config = dict(
    n_layer=14,
    d_model=320,
    n_head=5,
    n_kv_head=5,
    head_dim=64,
    d_mlp=1280,
    vocab_size=16384,
    activation='tanh_gelu',
    norm='layernorm',
    norm_place='pre',
    norm_eps=1e-05,
    positions='learned',
    qk_norm=True,
    attn_scale=0.125,
    bias='all',
    tie_embeddings=True,
    parallel_block=False,
    init='normal',
    init_std_qkv=0.028,
    init_std_o=0.00526,
    init_std_up=0.028,
    init_std_down=0.00526,
    optimizer='muon_variant',
    lr=0.0135,
    lr_mult_qkv=0.4,
    lr_mult_o=3.0,
    lr_mult_down=2.0,
    beta1=0.9,
    lr_head=0.0103,
    grad_clip=2.0,
    warmup_steps=0,
    schedule='wsd',
    decay_fraction=0.893,
    decay_shape='sqrt',
    final_lr_fraction=0.0,
    batch_tokens=131072,
    seq_len=256,
    doc_mask=True,
    train_tokens=451700000,
    steps=3447,
    dataset='wikipedia_en',
)
MLP neurons of a small language model. Each row is named by its layer, matrix (up: input weights; down: output weights) and neuron, and shows model dimensions 64-159. Each number is 200 + 20 x the weight over its row's rms, rounded and kept within 0 to 999.
Before each neuron's rows, "fires before" lists the tokens most often just after its 100 highest values on Wikipedia text that the model never trained on; "fires after" lists the tokens most often just before its 100 highest values on Wikipedia text that the model never trained on. A number after a token or word is its count.

fires before: "| " 32, "; " 31, "|" 6
fires after: "| " 47, "; " 38, ", " 4
L4.up40,182,147,184,202,206,221,195,219,196,204,221,187,226,231,198,212,168,165,196,226,224,210,210,159,227,233,197,191,191,187,228,178,204,183,218,239,227,189,206,221,229,188,205,259,202,206,187,229,172,195,199,198,203,203,207,204,199,192,191,197,208,259,216,186,199,210,218,213,212,198,215,175,192,213,236,157,210,248,212,185,206,222,194,198,232,202,187,210,195,181,214,204,180,206,223,192
L4.down40,206,217,207,205,196,173,173,189,234,220,175,203,222,183,194,192,205,199,195,187,203,201,181,192,239,182,192,154,210,196,197,170,204,191,218,208,239,171,179,220,196,216,208,226,182,176,196,227,228,178,197,227,175,207,195,173,156,212,210,225,205,191,218,228,185,208,188,183,230,177,243,184,223,207,208,216,193,202,224,195,212,211,217,200,168,191,195,170,174,192,220,210,218,217,196,213

fires before: "| " 69
fires after: "| " 72
L4.up759,213,214,201,194,209,230,182,196,193,217,183,188,191,187,190,205,211,185,207,189,172,210,162,228,201,169,191,193,195,216,211,202,211,199,195,199,215,187,198,217,199,197,166,229,205,194,178,206,169,194,194,176,256,160,205,208,179,206,210,162,217,223,208,210,220,201,183,194,220,190,191,224,201,197,220,178,201,217,180,198,195,205,199,191,229,212,194,238,169,213,239,246,214,217,220,230
L4.down759,197,202,173,216,197,185,192,197,191,181,190,202,226,202,212,187,212,213,203,206,186,232,240,167,198,226,192,162,178,208,199,162,193,200,214,179,204,205,188,203,145,217,201,234,205,205,189,214,199,191,195,194,151,190,213,177,183,187,191,167,200,176,214,155,209,156,183,211,213,179,220,213,186,182,204,192,192,216,185,180,201,151,192,215,209,244,226,202,197,201,195,211,192,227,163,148

fires before: "\n" 69, ". " 4, ", " 4, "\n\n" 4
fires after: " " 53, "±% " 6
L7.up418,191,184,220,187,230,181,205,173,198,207,176,193,201,221,182,206,184,176,215,206,164,232,180,220,221,192,190,177,212,242,180,239,212,216,220,204,166,195,202,191,190,207,194,184,182,217,202,177,188,196,182,199,192,198,206,192,198,199,187,215,184,205,180,208,200,213,180,233,179,195,165,186,218,210,189,203,157,221,234,194,199,169,196,192,167,182,203,211,202,210,185,177,194,184,192,243
L7.down418,213,207,195,178,182,193,210,221,190,232,222,156,216,182,201,186,186,196,203,186,207,216,222,188,170,181,187,180,186,206,185,168,177,220,187,200,220,203,202,219,201,202,227,194,205,185,180,240,231,190,199,210,209,188,167,177,220,175,205,180,208,193,203,185,192,202,184,217,229,215,192,197,193,174,212,185,170,218,189,196,190,174,178,182,184,198,192,205,185,183,187,230,173,198,204,209

fires before: "″" 26, "′" 25, "°" 7
fires after: "′" 26, "°" 25, "N " 6, "." 5, ": " 5
L9.up668,213,213,185,187,201,182,243,201,210,199,216,192,171,202,222,184,221,245,222,179,202,226,192,197,210,178,197,188,175,183,213,191,188,217,185,207,209,161,190,199,187,184,184,172,217,243,219,223,180,201,223,152,194,194,193,208,211,191,205,198,222,205,153,188,206,190,157,240,162,214,228,175,218,166,212,201,171,253,209,249,208,185,184,201,205,180,163,193,212,189,187,208,184,191,231,187
L9.down668,202,195,219,222,221,175,238,169,198,201,212,197,242,173,212,184,185,212,217,205,197,187,220,180,195,189,199,145,218,189,186,201,199,172,206,188,240,221,236,207,219,206,184,177,153,205,204,221,216,205,218,209,185,194,240,190,209,181,182,206,182,184,217,204,200,201,210,198,194,200,216,179,197,205,213,206,191,193,237,202,167,190,239,188,178,217,212,231,167,193,205,175,200,231,200,182

fires before: "| " 68, "|" 6, "\n" 5, "\n\n" 4
fires after: "| " 70, "Team " 5
L5.up1144,191,203,248,176,204,208,204,210,237,198,215,188,193,194,206,174,196,161,192,207,193,165,244,200,161,178,181,212,144,215,224,213,217,201,207,220,192,188,185,201,231,209,220,208,178,204,196,217,184,172,214,229,203,236,216,214,213,189,219,210,193,177,197,220,222,183,208,189,145,198,196,219,171,201,197,226,195,186,189,226,199,204,163,202,212,210,161,229,183,236,190,141,206,200,180,160
L5.down1144,200,189,213,220,209,183,231,216,190,191,198,214,200,222,209,136,206,182,202,215,182,172,234,213,188,192,198,203,187,240,177,204,196,215,212,234,183,180,222,208,182,187,201,192,190,192,202,258,193,158,179,220,243,215,195,209,168,190,198,209,215,191,189,178,226,192,207,223,188,233,202,190,192,237,211,198,239,212,203,225,197,214,172,224,194,179,198,189,195,215,187,199,188,227,224,215

fires before: "| " 56, "t " 8, "|" 6
fires after: "| " 59, "n" 4
L4.up1214,222,162,209,203,202,187,258,212,196,180,179,173,172,181,204,206,230,197,212,207,192,202,220,217,206,218,206,233,209,219,198,199,206,178,212,179,225,212,232,244,205,181,160,183,176,206,189,214,201,210,227,198,187,200,200,185,220,195,212,192,156,234,227,174,200,191,176,196,209,206,211,217,205,210,230,196,177,206,237,189,196,207,223,192,210,197,200,172,197,204,178,187,215,154,195,184
L4.down1214,173,204,229,192,183,217,179,206,172,172,203,255,184,207,171,191,197,190,200,218,213,202,207,214,229,189,215,193,222,219,195,245,177,217,207,175,160,211,189,149,238,198,212,199,192,174,184,238,179,229,212,220,211,203,233,214,194,227,247,221,231,203,200,196,197,178,213,209,208,220,205,210,202,192,171,170,230,210,188,212,197,192,177,209,202,234,166,186,194,202,227,213,175,223,197,175

fires before: "| " 45, "- " 7, "°" 5
fires after: "| " 40, "==" 7, "United " 7
L9.up25,195,195,177,208,188,207,203,212,206,228,222,186,181,210,190,177,177,199,221,171,223,160,222,230,211,224,236,178,209,210,167,214,227,215,185,227,206,213,210,188,181,191,194,207,194,197,181,187,172,240,208,227,220,238,195,184,247,210,232,197,222,224,214,175,183,163,198,200,159,202,175,182,206,162,184,218,219,180,207,181,200,199,198,219,225,204,206,210,216,204,193,185,169,154,210,210
L9.down25,209,190,197,218,196,234,206,202,201,193,236,238,190,218,190,184,194,217,176,183,178,203,212,190,173,233,200,210,231,218,252,185,174,203,175,198,189,194,230,197,190,222,202,184,200,204,227,235,228,219,173,221,211,197,199,226,182,195,190,212,200,217,209,208,200,188,165,185,188,205,211,203,203,181,167,210,214,225,168,207,189,207,169,183,186,190,216,205,218,183,213,217,202,226,198,208

fires before: ": " 34, "| " 27, "(" 11
fires after: "| " 37, "- " 29, "• " 6
L4.up1167,199,196,230,189,208,212,209,235,211,179,227,222,172,174,185,189,214,188,202,177,194,202,230,262,184,228,202,226,173,213,169,249,203,199,166,245,199,192,227,210,220,227,243,194,192,173,191,172,210,204,221,163,168,212,213,216,203,201,195,176,215,198,196,215,182,166,220,203,215,207,237,209,201,188,214,201,206,208,214,211,192,222,217,223,197,207,187,244,171,219,206,184,207,222,206,198
L4.down1167,204,159,178,192,233,220,193,177,231,195,204,182,185,180,207,212,201,233,190,198,171,224,189,236,233,213,185,162,191,221,210,213,199,194,203,222,214,187,207,223,172,179,239,189,191,213,183,173,183,204,175,204,209,184,198,212,188,219,186,186,199,192,205,176,217,210,199,228,209,192,225,167,222,199,157,183,220,203,224,173,210,199,205,216,233,197,157,209,208,192,193,199,170,190,168,207

fires before: "| " 57, ". " 6, "or " 4
fires after: "| " 60, "\n" 7, "and" 4, ". " 4
L4.up274,213,169,186,190,164,197,188,213,176,206,222,208,205,188,181,200,189,221,219,241,176,215,192,206,240,176,178,210,246,189,221,201,202,225,165,230,204,221,205,197,174,183,187,164,181,196,203,176,215,186,215,205,223,200,204,201,201,167,187,205,211,192,205,202,231,149,156,211,201,180,230,182,231,211,201,180,197,218,194,234,222,212,192,150,208,209,186,191,214,150,191,132,169,217,200,211
L4.down274,205,215,175,208,206,211,192,225,231,206,207,189,228,228,191,191,213,169,198,178,196,202,165,200,190,225,172,199,197,212,203,194,214,233,221,193,203,190,200,188,245,206,228,224,217,201,204,232,199,213,202,166,234,192,153,197,205,186,191,178,190,194,191,179,210,202,217,202,185,178,200,189,232,209,200,213,198,198,179,187,235,172,205,235,176,187,189,180,212,188,174,195,170,199,138,205